MLP neurons of a small language model. Each row is named by its layer, matrix (gate and up: input weights) and neuron, and shows model dimensions 394-521. Each number is 500 + 40 x the weight over its row's rms, rounded and kept within 0 to 999. Numbers have three digits each. A neuron's up and down rows have the sign that makes its largest values positive.
A block is one neuron, or neurons of one layer that tend to fire together. After each block is what it responds to, as a language model described it from the Wikipedia text at the highest values.

L5.gate228:525487503465475505471450479502490524521453549523470501558541542495485560510515451494516512464505535519490509497554535462402434531539504496445490536515506534477495503454592522450547519516549526523561511470472514520483461466515456467496512482492474546539438470484515543467555508425555550565477575500564587454458548468518497487471466466452430431540496470522538547590573373579437491547471
L5.up228:508535568536460441557548454554506510559490461463513525479499382479496489490502488498521493500499493502507495448476526456470522516523471488578524526522498517582476445451482538500479524526524468502495515543482497512500549465539447507542509519473538474462537496495569477525402468447514496536487589535479567512541485530494553522453539518561524523537458443483460488443524536410521481464510
L5.gate461:463474484477483583481617549445569547522515494564454527510473478509467486472479510612535541479540536570528582505455409518441555509514565515446511426548544530552508518473555480480475497547506473513489507473473485498490506429513476565506434457508496444458531511463592420446484457519494551516542471441482538484453487542457540492439512491479451485459569559437453499496489498433439555454456
L5.up461:467517449510559506608532426489543509547529542484518496470515511426491489453508487524560432517484576488536573565515491532515468482536479510476465409505498521531544520497548471421442510492447485504448561426541524536472505508512532405548445484506446432493507516537489438514512459588558547514549545538523516516518542430438422509538461495442502477477537459494478422449497459480559524544549
L5.gate1218:551540585483502520514518543483579460539498527473487608508529499422498471551517465529473446472520466435459507478456440542508459502484568515488498480481474573563500502469522489491502533531448521446487496472535478476562452540504486513517516485460534543482483504549475507559506522488492507533461508471485549600510468516485494433503509537539505561505477436478504476529527412562462578495409
L5.up1218:433624454531528517534553477563482483446508527514469503541421467522482546531472463522502590540456563488586484477462494519486518560463516459481471470578488509525496426512483436462474522482466500558480526489480509513451495531517554525511532518483487565559460512470488501505507447502455464489467586574527502513548595547531610469516474519457448470502518599498515503505471436495551496491492
L5.gate1673:510516492528582484507521530488504474500473457527523551547515485445459581516529498497481512406476482552465563488516396421483577490540512544491568445555546405495542465454504492475465527552486492554499521503517508520475536488536527462452533500470496526546501525496545515513508530475422484529415474517497507520500511506528513506533482537544430551434520460569494421519558595537490482472470
L5.up1673:547477557467553505501527462458506496542566448566504498597463506512503526527465384475568505557524497494504501547481490433471503521513560570568432444502523537499505529503471568494520523509490539444443544535413497514476533520479532494468452508477450514451435523493487451592491483502474536500493519484539560476427609486494433402496495546538491542485478473568536488452546405487435451501467
L5.gate1730:554565509506523533509526490490545469495529567417503472622452458376498477400502509476517526493553483488565589477494453530520462506505473476539501437509491525488581565538551510595465556539472607497493502467485619543501426484480541498570503581470454459552449464470474497489540556487542558495552472547497482560508509504464404510547523493475464428539489555519450516543463525530392572477440
L5.up1730:481509433507512422527543489422532485456476458490543489583562495448491558487530465461525476476522492575536533502486443610454489470429554519556515473494513551455560559468437520583513545488462508480475537500515478515445515441406477499518490453453463478509517533568471572523473520442489496477551488529478441567479553512517539471506518476492527501426491525487447423500469577484479529531575
L5.gate1882:474535512487486482432536494485526509587592483459526469523490558429434484504607484494487490458458546447503537482529437463540516496544472472494513438503547456498533474541497497500490484444473449508529567450485543463574493522572500522510565555439537540484535568524494537469536422503511497452550498419507560509528513443609507410518543550509502423501450473477462533430521511523482522490526
L5.up1882:479538497517466545492500517530507557512528468441508509526501502526492480495499497513556439507513510464520512578460586494582523536571461494411592421473497461465476507513453469534503547429505510565506544480492466491570521524522528501525553496484541568455553572507437529528522510562481514574513468540527418509463487469455462463460487445539505578464469499436488513564498499461431454507516
L5.gate2070:530473479534489490500484524540473462547566515483489523518495507532402457502449560516479445507445555499554460504514489489486478473485461422537540469563454595540579418489493484431498505504550483541495503520467553492428536539462477518451492547459510520488532494549516514501477438506452584381501559488558431519559460472454574519508540547471508476504594477537474460533495526461451501490450
L5.up2070:532491505521539507449478511528490396436501515444459473528470522529486515439582490527482436516480584497498510511491494483545422506519517487378493443518419542510473474528568476445509490476441498505581571537482519443525485506477498477510452516467513516529483503441477475489542444481456548469506551471520513487575507545476457530500492520424477515547500479506480513514507519429443499529511
L5.gate2091:476448510545539549473499515456502460525454496520448474433411529529487483495547426505447543503514494508486519519496438491459472509503526481530536446525569469512507475525503475443509495478538544510450543515516462486491454518477471507520529547391483518404503444495478565499527476534493493526472554495488444504515548522473511501432480554553523520511529562527500422438519528553545482412502
L5.up2091:471500450468544512504508434534485527433515506490488522464495517448532522545457409507503430455442490501503548504427570536509571513549485458501570479522473545484488508452499494603532493516413589540494468486511390501477570459498448473578467523483427497520457461518505516524437563515540515526500467496502452611467502451487435524490484492489449523549416547475428495455426552527511523495477
Description: Fires on under or over as preposition or word prefix (under the, overcrowded, undergraduate), and on passive participles after was/were (presented, announced, annulled).

L7.gate265:588462488568405563515476457576522440560504530535501547507510455439449482486499483464466469474476489507528475457446524572481502524474539497527450531520498516505511557492434450511522505459494552539547469497464456455558461480457546521475562455406448554446555541553520506516516538505531517521492567517518458600400544580476486524451491475579573546482490486508535532526522448484496496472544
L7.up265:506476460537494445493481540476505534505496520500564554517409469546460454454505466523495453543549459453498528490504557471534452529496483456492560529466485525494595452465514475508472450509512406506514506447595497511559537486489495515461466519555522504539508448541555550465581523539473537460530455450509491424505437434521531550542514466503520507395528515523455515551466484520428517501532
L7.gate599:474460416549535467541502531505507372605404478523544533487495420478479562441479519440527490501472449538496499478442526461566525548495513497523508483560562478438513489527514509516412476435500455521455506455560582504513505514411531529485523542478540537482469532493541441493462567444531488518457534543544526547533559555481535520485549513521519539516499455463446508474475530513518510501577
L7.up599:456508521477490478451513495484444503460533602494410455464517467501497430492508478440502495473495521520557460446487493499517494499567471467503499593544477630505507465513497513454472456507420565522434526494433528533555547495417527513484531454488568512575530508512558527447516531511555507479495511528503529491465513522456504449447521554515551471586439490529462493513527500499501500470426
L7.gate713:475473468481544452503463468517472485558453538516479510478493434510465436509511585506555417436480539536526421485557496513528485479507486547460533521530518541515507527496542449423507420439512453545471505543486515516495502534527493495488511552439530478414543474514483472459485437483495473468468562542516540456482577526535525478552559544497478557514573463491508581513542498557542538519501
L7.up713:571518468502541492565503498455500491471452527578494486486451448527539509474516555518567502485486457554520567509478436519577439454473475476488487499451564411556491405494520551558429499480437512495552432467453566501485490512497516448519470570541546481494479455518439536504532525532504438486472561510528517508478456560488420559437537488563546568559472479499545504434458493447549481443482
L7.gate840:541454447485535445493469518490451455531455446556494553455515517450467479485576556420513497521558480485537541485369512538479497532497485448479496477548473549571449452481549458464397513564426436462453468556438455490481485519507460572527501518526505412510540491573534509493465549496536420517472549488553458507463511506477463548469518524522561514524422487537468519518457531486534513543467
L7.up840:443467510538494431464543504483481511529402495513466494470438511482495509456542417536553499505536363500516521448408528517494488466490510463495485476459447467425471562590470477470543462474484510517485488499435436524506539535420473514473449433426537485499510485466535524533570431505481492522478543461459455523543524468497487462534451499517496536579494553452515512476521504533481547529410
L7.gate1342:512493463403440461500530452532521417443518520431448459574499495486459504531499540455446470524545542506452514495536514446579498514522467505567563477530499444490492485521467488482450517472537514550526438498523539571500501476457572554460468471457504494518498517444454454453499522475507476510475493504485421462456482517515517432462534515526436522549459505488431519537416512537526477529520
L7.up1342:524527458477476438548462449516441491513454528496500578462463519483445454514477527468534582528484501473513488595490544576491511544489569563527376559496491455451482512534489508468514494538468530506489475537522492514492442484423518376461570495534524446528466486448491490503550578471469492475509402485499532505484547514517460485466484562426500497377500494486569481448468475477513525531535
L7.gate1603:508515523511496506525568524490472515486550480534542484524540546470554479435456557518578521534492518548501623415466473484542469483490529496488438561561454481563446455439573527568481467439531522516452495511551490440481491461543498492476513433497569602468500452549434500468439485557529455548424571518484561481409548531564440485418492499442486518480514567546540500451531520552481510545555
L7.up1603:564528540538473551568541503551463512520479534551526520447516507465495467506526532536479443515445483485504455567444540504484432464499463489548461518495501485597470495509451498472550428449510515394556519401402577459462489516495542488498498435490517531527489519512592471409526491525476596499543528538413484507502511507530534511440482525545472462560465494502474468579470602497588505550456
L7.gate2213:492494555544508576448493532469449478534562524464536583507469494539471466550463509524495511440562520466509445472456425510554521520493474404541527478482489454479561525544462531538485484474543480523512458503491482556543514491544504553547524543468506498486476473570578581395516520514500477508569487508524535477535457524506409492504506499495519499566504446481549526549505546462487524467545
L7.up2213:527471456512488469568521497533504487443540481493503535471479404480466517439539455489498552465566514460498521500496491516507480510479459527518504456459493436477415507488568516535472451459483477474496493513542500559492490575471493547498510503448514514483474459470523540506474547578499460501500577522446555532532564517526575462522497546505435483479506460564494472480401513422493480468554
L7.gate2341:556505426484421528499479492523491444494504511547511530540468489488467464511455468464530440555489525530469555403538517511488494503561462469494558505528493539492528487573442531498532511460513488515498439516524471482451599451505554455488509471545577524468541439535493525472539529561504554469471409451468546390484497487456527465588476494512499553476495475451475504570537504456500487496546
L7.up2341:576517481429494492418502471444440481561451427501503534466449495504466565535456483552483501502498523489481502512491537491533500482541532487546437434521493494512496495532467484439472429549547543454496506534522492512505492588489484494450502443449513511475453508459525468605481535497466512513504543560481581475558577417498493498517502528485513480562500447516414568501445435439501425513539
Description: Column separators and closing brackets right after numbers in sports and statistics tables, e.g. the pipe before goal difference, or "(15)" in career lists; occasionally mid-word fragments.

L9.gate1931:547551467492450512502468538470530496545503512441537585492457529436507516504480508505549559473511453535463491496520475600455579487542475471496531475505518516459496514478497478556488538507481529496526451481448488506542570536468511597482484549459513452420460500495518474434517526583519534510429552520494491513483533546464566560453536471491491506511526470494550571621537478519508431477490
L9.up1931:495535507547519505538470538477461454427474551507527500571526500539515447494519449483519454520560504489495458493468469471543482480522555516490497493533493470544490494492506546543437561364449484494503540573476526448482456568463499439502475484519554531518506452466503524599538603526529533440511485506538529537479509482523511513548509506519460475542496476504512459471474517600465502435544
Description: Participles or verbs saying what happened to an organization, building, team or product, often after "was", e.g. taken over, demolished, discontinued, created; weaker on "would", "it", and digits in years.

L5.gate442:529519465457546526409467508513486501516393524458553511531530507446506490441524468445482514555439539526482495535453500485521558572550628462490541522498532546526469449487511494433473471573500506425555530487492457526489404444527551463456534463479445557527547452546582499485491538539447539507529474507517523522501504483528527441469502612478466553525539475502406406543505348518463469489400
L5.up442:508509541430649466433500520500516516535520523499467470483514513499524531513495528524556470532571509564556435521471492546517520528478459475488552440584561472480546435504533385498442531517522527495510513532528546472461469497511563482456451498436428502504548485525538548492521470488509533474487471488447440529495480516493515441522435572498533540483472486482511477523491477503482483470491
L5.gate611:556546477493509531492473494554432453553477504515494509482512494533495468485452541573487482507470468538536524506494510536490504471533567476576541488489487475485441456468585475430497543495542494496561469537425461464436582462506498503535502532531479494457479445434503472435467503471473497440464498464518523532540525449520517485489459525522498464542527520499502497472495515546502500432496
L5.up611:514447440468459440474474464546553572446517444520444468475403442493420538479474575484416521504497481512582532436426484471484411477492533526518521478508486516541433478588549490519547494499499483522476452522473461567606561483469558524533504500518444448416481416531472467530510486488525466461533530528499475485442469527526555444584535467572511439483445579476532472486511455516512504520497
L5.gate1001:538518524536498501472516428570531503516546467512559507515476522544527539524445481513479492516448539543561576521526439564482547557528573457479504487484487457459518527488452477447509459450585414498453472480430498540517495527472482537517499491461492529533453499481571460491556489468486519484493522426415490507609418436492512438563507476457558536558475486498444537442467519517538514452519
L5.up1001:499470412528562497572550487498496432497555480529476444451501507450514574460554480475505472558471512470536496526415502545530511484508554450603474584404489521477460563422416429484595496477495461486536472510517524517522438512431403541490493519436509501469491495429545555468505482457432591441550519532534515532495489463534543493493514433438497451512541469484428445395482529497482510535501
L5.gate1365:534478501548508459396406487528533485547524483540473543513532455454551479488548477505487499492437513496479581537448564473496486497569506490509519472530451593532488521439515499460483530507465480466533497454505494523570498552417445510456541487526540515482536448547559505533455507503498514512466469540496525461543515494500475469531467537545494501565476502510526589535510521454492435472504
L5.up1365:481476501562512502522478436412492444518465424475494511482465483454572454538481496530533496456483489436512480535540480497470547483487542444516539446474517572549586485516491503439440511453458459478568464422508455432469503495438565508522469466475530522459509431513509535460526522402501501481492506490438484480442491505562570492403504555450507535572537464448444488515457463539457473448548
L5.gate1599:470462462513492455492498518533441513509488532467505533471595494560457510457486522435454510452575525502494460528519530517472475485507561487570446455506535524534482490495556518487518504548482487465521457501526502490447473515520484485420525563460489571431509518470477383478529587500442511444489456497459515468544461449554572428527575513563502544408563538538550484488421427607490495499485
L5.up1599:517523566479485510500480458538471453487399476439446447509536477552529507539519554497497513458476480543552558492556498480475551508459565459527457515535516453489532428475493527481447484520488443393474524491460512497495471498490510478540549501492456446512495511470536418584465507533480442467553457523577515511495566505518525503465542524552471499466554528552503513511520496419463521496476
L5.gate1659:564472485507525503617460501496491479489443494510492549457504597479597526433465568434502531473494461553567507492494545484481466485435514464560467478492526496545467525496490524416545513523456449579540463469473504502500516534469470447523497504479557500479496466473518479426535550526509521407433413536433492481583514523525441466522587533530545543501515488526526554460562496489456525483499
L5.up1659:497464479451494447508483504522517582560486474478560523520517566504508542483473528551398478528565550546554479433467498527491520445514482485508487522543491521535464508577453542521475532558492518542582466581533467484537442429548491558457532388556483525413498472502504579530513544487524517488464512490514446504460476418535460470567514493519552461503449529480489504466519492450473581465559
L5.gate1990:510479478615494545452495593602480519572409532450566440505455496481548478495486510517459434502572543553570506528513474551523447554540435467475503531519482486484493535463564487514416576533517516471482448483453521520475476489517494491404515487505475475473553536503501489455484515536456468576507496494489523531512500488580436493459486518489431532509496516498530415509508478516479519428492
L5.up1990:511477484500464488513504552521529500520495564496497438564506483469557504487490516520441511503602493554477459561540495460581497532458537460500475438403545470536502458516504606564444540456549414511486501484534475466509551514525550558445508517456543545536552489461512543500522500516522484502481444493471506474490455570510509477455511497569455508460553469509518465483461486502519505444536
L5.gate2075:470492527483530545508526508537501501502507496480467528499516470428454452461527511510510453489522502477482526549508490558371537539547532412558515506535460494465457531486486489521599500458470464467444502501453526471561468475419541543492568511511524548442517481543528422470493492512489492489505489522471408503506516446527488388552500562489512460511538463535553446517497479501437550525461
L5.up2075:493443492484515504538560581506464504484557491449424483513556513495525489499448476462476535584499450477552526533481499461491540535534532485471443498484491401503426491484533435516531566538481517467547431556495451435456475490511528488522479511519547427514518429509515474456499467512483473460498464464450428453539484461487535504485533473574496526484442518431539521426439533457526587466528
Description: Content words inside quoted or listed titles of works (World, Earth, Marriage) and nouns after "the" before "of", plus "dead".

L7.gate418:574517490441477496490509495589583475468531553508537525576523597447449543458486576452487542507507521462500483502533502491438474482543543468538513453560520503465482488473558502555455582554504467461499483487517553550534493482505516520510544524506557495532518520459486476495445482524527492403487485550481475579491452512556516466412507464592444490504501464588534504534548457502450576475478
L7.up418:543503513539461479479567509503473487485476506443489538531492501503497491458507561435515565472379510449548558523470489483496466508509469444462541538533489541514374541491526471579540484443502521458477509462444495484578488537516463545546448444519506431497555547466541445446548483496456434435480447512470432482543487512491538435537517538487535466526528515523405567491568542498497433527457
L7.gate472:501509500546445478532466462514469541628458461476539469440512514472512539471542447497535490513550490501510516486474549512468514578483503456460542496570477536550443526507531529531450512523459476443535509525446520496495513553420545433487527480516459535452479529502490509471523513523485484530527512557512573573459514484505510462516463503501486467531469508526414495427480473566457519456532
L7.up472:530472476499463509488518522459473547470519488527460520469506491450437507486514509601487409491527482495497563481539416539421484540453520497462501498506541496454451562485520545519470506425498411506509491562470422540472529464532529542534485453481570570518517453538518473546510523508514565468514472549378539432483516480551549520460510450543506405471538464569555525492531522441463502571534
L7.gate920:505492479516482436510505507490514472580484443512450539506505532418591432510476484433552510560571576525471548520499551504494551511459469545440530504505520521496465507540462566546477497514488516501497473393519487498526520506491475506448545436461604492466489515498477513473481547619531445465525487503450527483552544487503567485479599480485481453498511433494532545483479496535534473455579
L7.up920:520497471575545468531465484494541474512504505497497472504542527486422639467516465549515487478502481514453456499535549520497454472490493440489515474497515583499478471520482436445560510520470486510503504490460517609481519547503487485485469486508479480452514494457383483454471577579459471436469503555544519551493522467537501445515564481485556524494533493520479438524458467480465513502531
L7.gate1281:505494472514454489536537550448526509482474403472472438518548488449488519525489576524488500443453524552537558560483438529476493495467573511508482441527514524509504507521604488523541556485478410486579505424484511463484513552488506477514575533506505481495571506440524495503477563495479483484530493493482448466536477558572486562505576499489532548562481507535483481449470505471478573464495
L7.up1281:458541475509481475517584472487436528525496472471481514488440477484465487518514556514542523517467578515492468478462474513467520479505455462464508502494468468526541456569524481531456479476449489528488433430505564544498433545449516489465475548477574503489491517496505488522497487542458509467490479465524549551509521473566516463468515518515524477440524527471501507505517522414521539481497
L7.gate1708:504481531487470558430454510490561471528486507463482442452448492603467474473463540449548484417524509478575516481529539526501548462564498469463445479491517602465499434467495488476519407548497547478476511611487493449400509537474505442439537469468495462487485498528534463493495497507495497491466509449509517482530580529555492436540504477591511472452588458525558470544551493522539501434460
L7.up1708:551506480560480535548553542535499480510506475559485556486429494469520498465477477534423462529469488458473422546497579520513555478469537556523565483545525532499484535500440457500467530523542561442497493528500456526480586536495554490525528520673463487438486514512473488532530518439524541474616468523471479483467461528525519502441501508512474493488513437524429521538571418468530460532516
L7.gate1941:590500407495483453541507486525518494470461518449460592533491467567454471511475511462543436575561513470549576509541513534480492531509428437459509470561557443528481397572539483460529464537577553426551472468513491514531497498456517496423533514513531471518486460567500489491522538545477416456489400460475598525485493568467465521451524454567559468513577507472616522460466499541498502426549
L7.up1941:519572553488519425521497457524482510516494497431445492532486429495468468498507563386514506509530512484503498462503445457502486498440474489468504519461556498420479534510621533458482475465544452577443504576500458495470558564451496481499499473504516428404447412421528542419456519482505424403488525513450516493519503503502564483558491586479543439464478523462445449484517538447486552511596
L7.gate2091:517549543511504511456548449548514493548486507497474551547478490494470468395495478520469444460495567511541522521530540491446492503517606595440511531479517471502471528558477599504524532434564520457450497511464542505447468554494496504527468455521457540483530504419415424430476426539476426541409483553479464505526521558483563485557528465503486470519454426547460481473500466478569493544510
L7.up2091:437531536514509484452433569607489538430492457598476535497485487505458473528507524535503520503503521462454485448532519490546499566533548481495401534546523480526537463510581440512510435407432449499537531582444483437437489555505517527498445484468510483494475529497522457507442496491479463389584531534515441488566490534562473470495523544508435500502532489579459523500468441494492427496504
L7.gate2261:560489459463507460479470484424447513421511509449507523513539505476472527563455574492559395489466524503510497438498423603539518480536470492550515531487435550539531440551535529428432539514529528460523478475496471445487541495488490466534541450513486505506425477485499527460500520532453514512526536514470538463464449392524528507514465501517568496411532488454476524504519487474555473556472
L7.up2261:490513482482466554486467442513500500414502511466464498478539488491536465426521528556454512468470542491508520424486494568502521534539564461516604550498509502519535490460520480453522568470494635481454475472565489404457518459501475500517478528456437538509569505501480475470471540442425487486556466496512463446486492548500467449513532516563451484487544479490542513516477425507521443531510
Description: Word pieces and short words inside sentence-like titles of songs, albums, books and films, often verb endings (Mov-es, W-as, Rock-ed); weaker in table cells and names.

L5.gate538:475486412462511494505488532569458518492509482486482486538514531504453537510461534550524506491520503489599525453469491536502539536498522429523501433617553504508526436453478528487534523524486530564528547468425526531476563540479488466444593483473467549409489540500537504515490539562494507521444499520458488475555549551488560564494464537520501594498546471483484482494585495479488519504479
L5.up538:476487529477509617483612520532489496534423503499602539495435544500540562473468543464432560499487508520520458464516503478492525526479459496528508534456501566491464571518471548502542473488545558516554388518463491454507545461456467454439486512466490539524502492591439472552535528531536484477579497502471553525481472417553513493475422536474459473524442476509505510535539513493534437569476
L5.gate943:522514478532542555461465527511429519494512475518522574519495449470532510498411535568501479453496570543421456452519493531512519527505432518443471512429495535449366492512538505476514490521559493491495463532501464485497512566550453501514592547542544544521490555528457534463510451558555517526522519506545490515473505525433457520501441581529543569501420491455445500495539495530537410487487
L5.up943:502479518560559495514531562478463550449487433510428556480478510519502433529493412495561452464512433495499513445496481539531467507441485495488533509435461547461476502482542544547560501554460461526472494506495498493436505561482481522562463480497526474492568493498479473509458509457498504497455528426544481503472547543458559481479463477440503515482538528506506505450521519431562500569464
L5.gate960:565484526445528454544533486485500503462499454481553480538494514495481443535524494495508497602533483472493477498552479463484494589489519483514500480572561513503493468451444491500569552515525540509448512531559404505571433487528526490411551476470422494519535534486521520472462514592589486466448554514552493528522513551532539582452508428586516490498528554513506459483518484492571431524540
L5.up960:499518457487547457457489531438484476534573519507524503544539511569476509462470464546520526507535466460489524472402551499506528582550451537497484482483498533424433499390448470551484471480534503464490538483508564538486545472544507468526459535488555459536422500574503499466508544459494502595434480495471540487545496475469543502507412504389479510453560440509507461521481548527471524465511
L5.gate1065:512493477429502552492562464420501534531543508434523617505461509461536411482494498548538525476475536480484518490512564549482441494533551488557483484545493474519487497382534525497453505599458428453494413530568517488467518575572480558516441523518450565524525498462490519500530537496515553539470627531505505533461471504435439490412477470521430523501508592496409531523479496517486510479518
L5.up1065:473489526473514481480498494491491459530499496484511477541463561481504449436589605569459478463468566542476475468490573494481376571461520453491516438535457495491501430494478442466496506500467510480512514494484524444566473480451510400479535519493531513531499420486457571538496489432480557476512535573553467494514509585501460525484546493550479589531501529475488528440523473521554437483466
L5.gate1319:577470543519490483476495466524481509460525534490464498546467498509395499515490530531519497580550508510505574475486477489485530517523489499524564549559508538535485484511360553568565550484449579597491506563495533475515473563476437524487553477444487522518523537467563419482477472514525483416490519449568587503512477578564503480517493528544442531532504523476533518452478432541505461499540
L5.up1319:412540471544525486452518577502487580484584504565581461574459500464540548507510512516447551470462459524536495518552550497552512527459422522486475545551482483498516537475478452519466484497481541504455513506542459520458463526525522468438548446523481503583424550485520508496489435518451526480529456540438538551531419492473499459496480489422490515400443472579466523469455586480464440483505
L5.gate1427:452515474526499525446491509494513471526489522515487518596504504426468475477438467538467489543578515430500515550526449487479505506558487495507517472610526554468503480460499559512485424456488517501469497421549479444584460455541455533494461464503548556491470555495440554487446462554487515505513537488504493521478549543471526580495469447524514527400492544480555511496477504492536521498499
L5.up1427:497514508482567495522574500486497503483470486461473543574460416480482476512451490537585483501553450546523579544488490430458468456500401461498489543461516519499453573463489544524522533547494496611474510504522522489567505504521492475495463512459520482566547545524507465431516483378494480495499444478554532531465451558416492478507464525481523484529425499541478494492508527463431441477447
L5.gate1820:554522548465583470487555465504409493416513546518515543524470545443473527429399542501534506513465475464479546534431480549528578453540467484455526523547550511500565486396498585509501475501431546532540409449472514451580442497523530516537534519495445526517456555498545488496480502407572425478524529501558481541524511602525479494458520504497492584538542491547454426464542477528525428502544
L5.up1820:483491411442524510516483459502580424488556475494421513515517488465579438501418427543467466564441521483530494474547563488551470544564458578483482484468469513458485544483491535481541490533483538513510463459531536535522483470525532500604512457524465449540483511524437507475498501434450468438609502455503550453478515504486488513517495446494529490475533539502536566382531529558475551501543
L5.gate2200:528566511520516473537535502483509445514435484459562502579525467421496479517475517522519465520447621547515583549554455543498483554422511530449569448555524524515414506481473533523494521547494551559477494481459528504515457459484539508501519481550496549462477508497484459534500472459514458463473526535524533604496538500535517501432516504436452464561424576504525447503497453465569457542507
L5.up2200:477493451521560515502466595534573478557481485489504450544460465450521519569545448555501469502496491473498487467500525432503552453407518501444507482535431456443483539463522592587496474408413480521417528463399511496499505431502508469522530481530461491509540464477459533501534491567530407491528500493455519434485494565505500467447523511560527581462491477509474436490548529508502475496545
Description: Fires on the start of a cell late in a row of numeric tables, such as sports stats, league tables, career records and climate data, e.g. | 3, ; 26, GD.

L7.gate24:452432517540526562523463501566483502500479525488509547561532504558500501429541563441441507581555540507503488502447492468449544517552542523532498484477497563537546517525474475447535489449499531462492488538472517487488495515470501506492565532506531495437483527489554508526505453537530562504478551436434490558510549591555520529551527451496493525560522537441519516587476460496455449543529
L7.up24:539500503589497464513412494552558486452508502433510450520500508540489606530538459566512461486572536543509484570559452484520443513590518535459486510470536497604504549490482477517473535448506532498490514435457510586554489456511528493447499481406461469465489569543555500518505415482504446552519476530443472494507480517482511556490485518551475535528502488505485492545547480507474408483476
L7.gate540:454504511474482534511432466564478458469483435547515516510576502427524477538556523553599497452489563472550538472482476529550464500517553504552483501532504452524557461441564463476490577426512532434434592478490494513567521452446473543457503531531533580455488570542548473422457519504522533442466520472442538509512492539474490505518536487497485443521527534531562526506563458527481499536507
L7.up540:485526507517428504516549574502532564538518478449529541476462549485511393531500546554504489382476479449463525534511414474502527492480432502460446517506466482497456447494421459511561455530535493517531514501551612513445532467541640523466511532490492451460517537474431496579415444502539496600458414546483390435541459589510540460538550540461426438401497519507522544578583465538603518566519
L7.gate924:534520531423458497487489521522568528490514543593503526447513503531493435461446486496487552494565588469425455589440479506467501471525506387532496524469518517537527466564569527517563513466478473538451518476566507583494510431530434440462494575477484521475482508483514524493497487591562573487459511563464487455517562448531441505534538566518450457512482487527481472527492498496498523544547
L7.up924:521544595521495498442519464529459514565512515468477565458532497521535439526567487530526578592456482474486476465467477410502588550523530440470542429509525545524489469483551520505460479569504514520486468479486522463510471537495571532443510528486514553521481569487538495488452525452477509454469503520501511479512488469513420454481512527572498557498527506565535525558527497419431516546456
L7.gate1313:563483458445470457500561581508495445479455472503608612530492454454501578527526532474546553482541532508475521490443448511462584544520482479488452482553482509501426508525541490506497476493526440498497534444500526517455543484516452512412477538562453535540529541397599581552463438489511519495472424533455461495487454470446514491504535448480466562562514511500458431519586450490499572492490
L7.up1313:559479420580486528529521588501525460444471483446564524477491498443444497492493561574528552469578498443521470514526519511519545462516528412506454501468503512458475485551548471469494575474420494484485538518486512492506436484490500549426478553492521498538480523479475509499468499522525500433501425488437474561541531463536487499522568484477467544545561527492506529437469618554499512481486
L7.gate1656:490549519577489507575456562462509440453424512491522557549494487570475528475525538455461441487446479484568497510560503495480459497477498494538510457438569500465430513469527436488503540518517475483479474520536514474517536613466485577466513504497490470477527488518517492474513496443474519470518505457508518495480503542543533452532615449500408461507477492464462486503454489459475550449589
L7.up1656:461598508446494499476484546518501537507493434487534425561513442521504525450473520570455457471463478527400511503477430400486539489460511491466471451471467544513486479476468498444528493503463507445490418429478504467494576451449498470483464514524471509479506470465551480500495512522565585479468542537536493523585494536511547458474507464490548531455557477452536503515448437498460443498554
L7.gate1964:503544525504516522516507536523604430531481447479529516525483420532528549530498518505547483536539516476487540509439483461540467484520425498458510458473529468470448480538549502564537560466448435494465483498468525507608538542467503513416542558480567535495430502431479423462565505506575583546507472497483501587484528549497489536550502472404544445445469477567539521530438562511419489472464
L7.up1964:525496517569518528575460487467472432485537485548486552538550528513522514560449515575535544452513428516475550477494483536477557537488500551522507491535456411536539458508467453442523498480482588417472488528467426533500460503500474472421524498518472494451526532406503535473466518485490509588527526435454485528499516533511514511483583498518492492503417553456509464512519438488568477504499
L7.gate2238:502446424517475544561469512474483498476498437432491511459578527498555517487519541491536510521507617532437480463467473469530475509534507509527535467519563465540444461532531486451458526501523464522575457510451545412429529466476484489543512458500503561482475473480469488453470517529567528481474394572466509429478433488482476485502461519480500447495503545453480547471582477469516459417482
L7.up2238:560514458473523534520359562539408431497405477471595570479419473553550517490573496528472468481528513488544513555511509462467488460496468474448404487468492517486487498575532455431554486438434503488450537447561444508450478570440436477439462563520459517516516493485490534471467473529518499465497483466442444482469511450465524454483381539511553540518512519491477482459465471541559571478540
L7.gate2240:517476506457568531449470507552483476464430502559573483494507546490459551461514579483541543536530496504440448412445469449449476502457425437480459530469657552519478485521507472456476522582500482541433531531449512543548484523490496469548546522457462574471441454528574478509541479471527539417473493556521504586467538484426488481527465485499455474534482480539522578509448499551499527463458
L7.up2240:531531498537512508523495477556361444460455483470566531477504588488536503428503466504530511514500487551475458460462503487411476538524521531514492439588536485479424529533517505511473521474489491513513477570527479498491543548455512492476478446518516524398526495525495552418539474438489469551498519499490542451538601507449502508481501513484487448438525501501449437483388492478433449517514
Description: Infinitive "to" after caused, began, started, found, and auxiliaries or contractions (did, can, does, 'll, don't), all awaiting a base-form verb.

L9.gate1477:524486494512627529452519541564472529523467501545503430475425497510453505463493477505545501471514476506530460486576436469514553558548528471514482536556553469477475455453456480462437445498537531429493522502457540515514487437512497469479506534471452480500486442555470530414547463486483474533500534511477543578479559420467421549537508548473481444442541514509612532525482541522477541461549
L9.up1477:553518463438493489490508500517515550487527474483480531486540425535483529481487513550416517525472464431544498534534452487490483493497494464509513466491600469494422511478490504487453426514520490522545510535423435410488550465494501475587542557483476430542551550527516492544517484522534527493452482505518549456483530484472439516411434552451461439541545466549519573554525453505488486473547
Description: The space opening a cell after a pipe or semicolon in sports statistics tables, right before a digit, as in | 0 |, plus middle digits of years (18'5'9, 20'1'7).

L9.gate2359:619452569573543537528484496509526468539536392534505532479495534458521439470461536487561545482489515576505543478547503452433552484509515458537549487502513529549529447519482484544507565516511496530517524574419538523529511517470549510510594501493446503485617527509483459492529503482525505485461434486455498490482512524490518508539567456520514429480571507490522548498521523469506538472422
L9.up2359:542442523507496484507497457495477542427471427496569530454502525498521419422509528548479561428534546526458462468482514449529487514499393583542509467494530516454473462459543553527483541476473454518536528489439531522545607457443479532520528463520541510505526467536544511442499512491514505533397408504475485507463448553456456509564503448469538472484474432575518480447478550550479514513577
Description: Subject pronouns and indefinites beginning a new clause, e.g. he, they, there, everyone, anything, often after that, a comma or a quote mark.